{
  "n_head": 4,
  "norm": "rmsnorm",
  "norm_place": "peri",
  "rope_base": 10000.0,
  "qk_norm": false,
  "tie_embeddings": true,
  "extras": ["capped logits"],
  "init_std_qkv": 0.0287,
  "init_std_down": 0.00387,
  "beta1": 0.93,
  "weight_decay": 0.23
}
MLP neurons of a small language model. Each row is named by its layer, matrix (gate and up: input weights) and neuron, and shows model dimensions 0-127. Each number is 128 + 32 x the weight over its row's rms, rounded and kept within 0 to 255. Numbers have three digits each. A neuron's up and down rows have the sign that makes its largest values positive.
A block is one neuron, or neurons of one layer that tend to fire together. After each block is what it responds to, as a language model described it from the Wikipedia text at the highest values.

L5.gate26:130154107141097114102085095112153143119122136145135133150210120127124178082127115081104112151097154170129155060138088085082114137103131108158119155136159131131071162124132043130127090208120166150126145171137139114102185137085132158113136111109134135117165121073058143102125079074097164156115113185145117111138059120126123151118103102093160123176112139094103173133155151079148189170123
L5.up26:078112089107177150134149102090143154112120163170117197164102107147073117117110144104143147104109049132149138128122151194125151136049152158115036148074108151129110102047107153049090105145087167120192147075082093193108014152139154117167133153091164104153165112166135163109128151100119132102144145173124094107144171109125104164175047119132105109057133129149125091114148100155128109125160
L5.gate142:139092095118096167181099134151085057143156118158124177079081098128151175156171143136115099127110082109088134124195095114115119159096100140111107199122036113114032154125194118126111134138126174129118134134098119132064141136087112166140106152112107142184113130084119131128200113125116107128138132045128110125112103139168102089141146105103140137134107086161150159163098101121107121148168
L5.up142:139063139134119131152081135087146115108144185144135146097054147165071085121162103108149093135111158089063035158132051148093127071126128129053130128190123125185115155122140133117116074122145142055099165128136123158148162137103131129069142168124145183093127128090126124143135138128128109124072151093147178136114118163146163138115142117096147123230121132099094107085107120150076074143126
L5.gate338:129085125153158111114108085153136128217108104098150139136203125110131142133166119090080196105133135113152169108158140138084134067067145104142082138127133068149151153171197075117127120135127147101106115123195137124074157116141128160132085179057122161101089075165107122055158160098066093095149067151162103153140112090145103095105121142166119162104097145124132081141138120095114146130156
L5.up338:091143097048176131138053167156141133050102108048167146129073149081119148182090111153090106173021131137187128164119141090109116173090107134064108109092166118142059169125139125147115116126135147072141085194152152158119112141174072123121120103143120081138128142125149179110158101120163117170135113109064136072132132156169150167112097127108155136156143077122153126153130145160136167155106
L5.gate341:144081157144142148140077113140181118072170128149147098131152176106087161100081147069107144107031090121147143148158122127051154145109060114074124144180110150183092190106117133103078109108157112142110137141127099163139115126129181123128144157098094148109147123140116139088076122092124111109106140102148113146093122125155130173115141096142136151149097117187093121096107161108147159084140
L5.up341:069103102122062148096209125157185147083108154140126136105189140144160176136140119081023141154133145173165116108149120087151127107118127104093104136117180141098145080132188120203163101130118101089139107116064128139113103132113101110120134119084162106150136163091156103150171110130117170138126182152103134088149153104253131108157128177119118143156143101125071144107126162051152141148110
Foreign-name syllable pieces. Word-piece vowels or syllables inside personal names, mostly Japanese romanized names (Suzuk-i, Hirok-i, Kasum-i), sometimes other foreign names; also has/had right after a person's name.

L5.gate35:201083094114070104182097132097105102210026108155075115165129145073098133157098117121145129125137172082118115099136158103167182136080090143130096125179125049177108134141152145173118132165121120083143141120128073143108117169154166119142130189124149069201120111193130154125105085125163122124073170115150120148086108097105127088149146143139123227138131114139120140187114133085116127113131
L5.up35:172131129155089118087137152096048124080121130145098169101158133164157125197070126107086093106091155148134147132138073138102150140093117154148102101120093051137098131125133181179125206156160139134087079143125158138119133060102167150109148147145161124085068131164095073124115144114179140090118136152088120093120129144145151154115169145155162003151137140140106085089148165105104144100173
L5.gate198:134055093020124111177120132114063160133141120151161088120124153173155182142093152083155096141094138140057158109101126156121135132092123133178138139150144183120116137092111143154103088141135106063143111059161123129121140119099125110159140033114155132194146154147075107104129127099153160144101067141123152116106132106148129174124174127127118169096196090091100145068105123173109117132138
L5.up198:158181164139150079132172128112194109127153111157075115104159149126059162118069095125113201108142130158121134126182122000136131159093168160110126144126123100156125102145188117137133101144170100179115115160077140153110128178104168132115139188175110129127139125128089155135143155107176134111140175195105123143120151097153155160066119187135145143152107152160084142115146117149130135183152
L5.gate621:125049105126167043200163176128131119055103086086097149021093163143203110104113156121122075147102128182150103147113147101138159164102139161148109121122131125117092121153131155203144099116121159164141117112121143137142151104151154103117114114074173117132136127126117200143097097131148154076135109123140153157132088119081142072124186175135111069117120140103146051123086107094116131094139
L5.up621:063134159121154174118057101125120095157099161113120149128111159095175130177115150167122159151077107154199151037087212102152153121090114114196143178094123155097144145125131170109099166105103098108061122134135099078086106102139175164084095120125132167129113099134167120147141141104124096125172065193150104151118169121123134158124133112186101095148086135178138108145108133149140073120088
L5.gate700:131076102091145139152143145079152082140109135140072093147108112137177122189057150133105159098066077125146107142135132113146115095141169115122170113144080127136170109137143170108092115148174132154109128148090115134134116138072112118178175125065128114156125152141150151174190166096028166121039094148106143077156126069137100170189131158127142119105144101084127057104185081143079150114136
L5.up700:195134094100140176136139188145137208122164084140138122129119140145135136127152095134152124171167111120137141151119125074144125114138091152164212113141125095154095138095115159152143131104149122105092115086081088110087136136043135137149057121112162147097192107121133137173123117080091089151134107143189105077155107062166034142164126100128096139100099137151096168127154148147171068088137
Chr-ist name fragment. Mainly the "ist" piece after "Chr" in names and words like Christopher, Christie's, Christmas, Christian; more weakly other mid-name pieces and semicolons in tables and credit lists.

L4.gate406:172108144084107182152178088180130100107163169118124133102134170113106178126165104081085120090137131125127065132103118094151135121143092158050135078111123150195117071129161107232122184112103174168082111108183135140151135102133098154155128210132116153101182152181123108099142109145128146074090092087118106201116127088140109168119127089152123136158110058041095120140134121097095164157082
L4.up406:077078142166099176090095116174152168076178172125162132127104150137134179098136137077134105190129107102131155110106112106184172120134174143164117142122156080157105110141164125100114152113114136109139106171128129141083045142119150137105101167137114122134127115134132214142150161156189123139118146110105143106113131071113153115149127083115131135169127128151151137133088088137139161148099
Vowel pieces inside foreign names. Single vowel or short word-piece tokens inside non-English proper names and transliterated words, such as Yus-u-ke, Y-i-ğit, Kas-u-le, Tha-i.

L6.gate19:193124123121140126151102098114144187101145163087129223136094167127066140114147116102127143129081154137158182117121146105095164078143132127065123126147184135112105115088150103083145131048160103151118132112108125111132124039199143152097144131189024131129189157095136132127134123120123088075123148102094068179148154110148128194168087074086134093089133114119120100156116125153130155152162
L6.up19:091156042083130168154083108065144116155135151075161143127156122108068142119113122136118145116148094199123097139128129185168164082113127172133161140100121184105138061141144139148154122111129128099154174152149108175135127106185121176107167138179046154184132125183178138206119135110161115116104207134107148146113116143096093113163180140121094172123171173089156094126150110154113154123127
L6.gate285:126138113107107157081168124121188095197118168118140106060166115089129157179118170141122090152090169104150127176134118101108140128113130101093091115190100073107122156136117121137122146076225120170157141119118126147170156154119162196092158158144125164109209155150115133098175080063124102117089144107146077155124145155158167129103161112152150155070098137094149147138115129089206148106113
L6.up285:051088082129129115151128136098147100161058183125197112107190172139125148149127162144158159105104101114105138153128137104111118144135110123147179130141152147107135081090154105086143161122128150118131067146136139096102105104098098113169161151133094152134165125122181120137148143119092134053123162091159187155137119075132108128142123101133158121116076118147006147109116086131182091088141
L6.gate434:151086077040114121128100110168127168164143099157169101074150109140117161148121115115058104167138095140164169105136159107089140133164150143137101148226168132093094114106158085182091099140144100169161117123132120079164163089134093130138104213096106161158155153115146078142188145092150124093187153100134073133117116106148096130128141129132160120159106047146145135149122120156086156177139
L6.up434:154091063080144175115126109107151059089125111124176127121098155080089146151115121105126111169186171101122118111168107133082099113115074127090133131237141147140082147179146149099115121093201065079105103123118150118136136183130147094118088091134101165138140126122138153092162153095108154132122123156128142167175188112137160168156178135152128107125090078099194124132101106176138148091089
L6.gate638:175084120105123114123045174057133183106179177078136157125187067125107138083164126133135168147120070114154130074151135118109102083100140149024146173200131081133070127118170166114126143144155142142162124111171151095114122112182157152098177128065062113105114139137112127135189098146165145135066141140114151151189102132182132167166146121171117078065107137090071131146113109168143137120154
L6.up638:152083109062129152158078107159139180113108136170173180159128104144129047149162165115112107122119127167174127120133178248131136125060157046104158095134144145082121153179133126130107107124066092100126152123162132154117086115153134121085172094064140123159126118121173154109184133073112152118126058145179087196204109147131128207106115139090094119127140120114092068118169119166090135091086
Name-final word pieces. Final subword pieces completing foreign, mostly Asian, proper names, such as the -ing in Jiang Qing, -ang in Wang, and -u in Tamil Nadu, usually in lists or tables.

L6.gate250:123153150106098062142101147112093128095100097117154133137160170118120106119117098121131141185150159151073113131153114088104157177149123142163075177140113114186140201128106156159106068128125121175130093187199146173145136173117114101085117147127137118123142099118061126053201161114111111129128114085106079118141125132158108095131085158054174098107155111110122159108088125135080141154115
L6.up250:140093112117081091128114109103085097122090096150124155097137125144130169144154163094149087134103155137084109103121180063158235102156130113206037116182113132120167117163180150150106128173146130137146139122088110125093140068078109107099154132101182091159121139108147160126156184074140093108092116134092158122122141143126111173174123177128120174125155072137147137113123130077091131126161
L6.gate339:186115091116148149119057139126096166130168136160140165113113080147178090140124138152112133075123137150143167126079126150168197157154112096122090108143186141167103097120111143114118185138139108124125148164141079093098148133136153072147036099128135122103182136124089127113061152093080135126130080112098146087120121088121139126127148128103111191201091140093128150144110160118106129134139
L6.up339:167077095109176169153059170000084153162087118155132117146098146094127070124130145139121121131131082155096097155089156148200133119119191120147153093083129123103116173120143155154131175135148114141080190166147122162187177091093111075153135145117138070116068146144148152093077171151114166109153120102192099159104183111095115149124126135150141155203101141077125145144093154121132154163115
L6.gate437:136108107083106086145100105101084144140166152152133093139144133141173090056176161093167138140192136099159157164142100150169110170092148163136106128164070093137151133131081161168158173114126100148145117149108148157140099146128111169195064126118153065103117143099161123143128163167080138109166176111083147124063155086186120178114129103122085138115085083183154086118142152155058102142222
L6.up437:118138119156101080023096093117089128142151124148095129147138121111103186156126113045185061165148186128052187152134132194094071168143104126127118085156164045142079120106105133143107145176128151092080124142114099175110152116185137089141098146175235139136163154114132098145111103130051076143165133156096147132123097129066125123096143195157091116130117133133140124089120180114110134123072
L6.gate693:171119109149098187124120132098117079126124113133043083148137145137134133125132137170046103147126169091076164116125054165132161134133093174111154185049159115154127199122150161130129073081120088125120116137191128079148120126141131133170113108108147143142130125089158107092141089129107099165223110144210098113149160079118109120119106135129122094135168118099120135081133205094136103163077
L6.up693:097118085058131167169131107122128087160111078132111089131096180109135139120087136148082091148152145147077132131134155091124095158112127154028139182178076101069133097173153130128135167111141102092143141134105144114146137177089210125088119185154100171122103128112082089156121118145101124097111162184115050183154180138142127145125147124102139119116113142115122136152099114127166158076165
Mid-word subword fragments. Middle subword pieces inside longer split words, especially "ist" in Administration, District, Christian, plus similar fragments like "al" in agricultural and "ent" in Argent.

L4.gate492:131063100111125174131153146164148159184168106148141116132164074112171095124124108142175066113194131065127073076152132102093109134161159149135078125124148065175067120099145115178176127090110142110161165124138112173119074125157141099153153138073113113136095137054144143123105100121178181116160114056108150199126102146071148115175135165158150137100166097082132084144145144139093142109184
L4.up492:113170090128124130141087160113114141162098107052134177123093043112140117174112081197140139123120204114114109120122125103155161147108136124132158123100141177104087104098125102132140136127151154121125140158109121188143118135116084155135082136102150057115120141138098168113118106066131104177103195108157089138165066169069121122067148138185128150093185113119141096146129125133130084168100
Field separators in lists. Semicolons and pipes that divide items in tabular or list data, such as statistic rows, discographies and citations; also "iss" in Commission/Miss.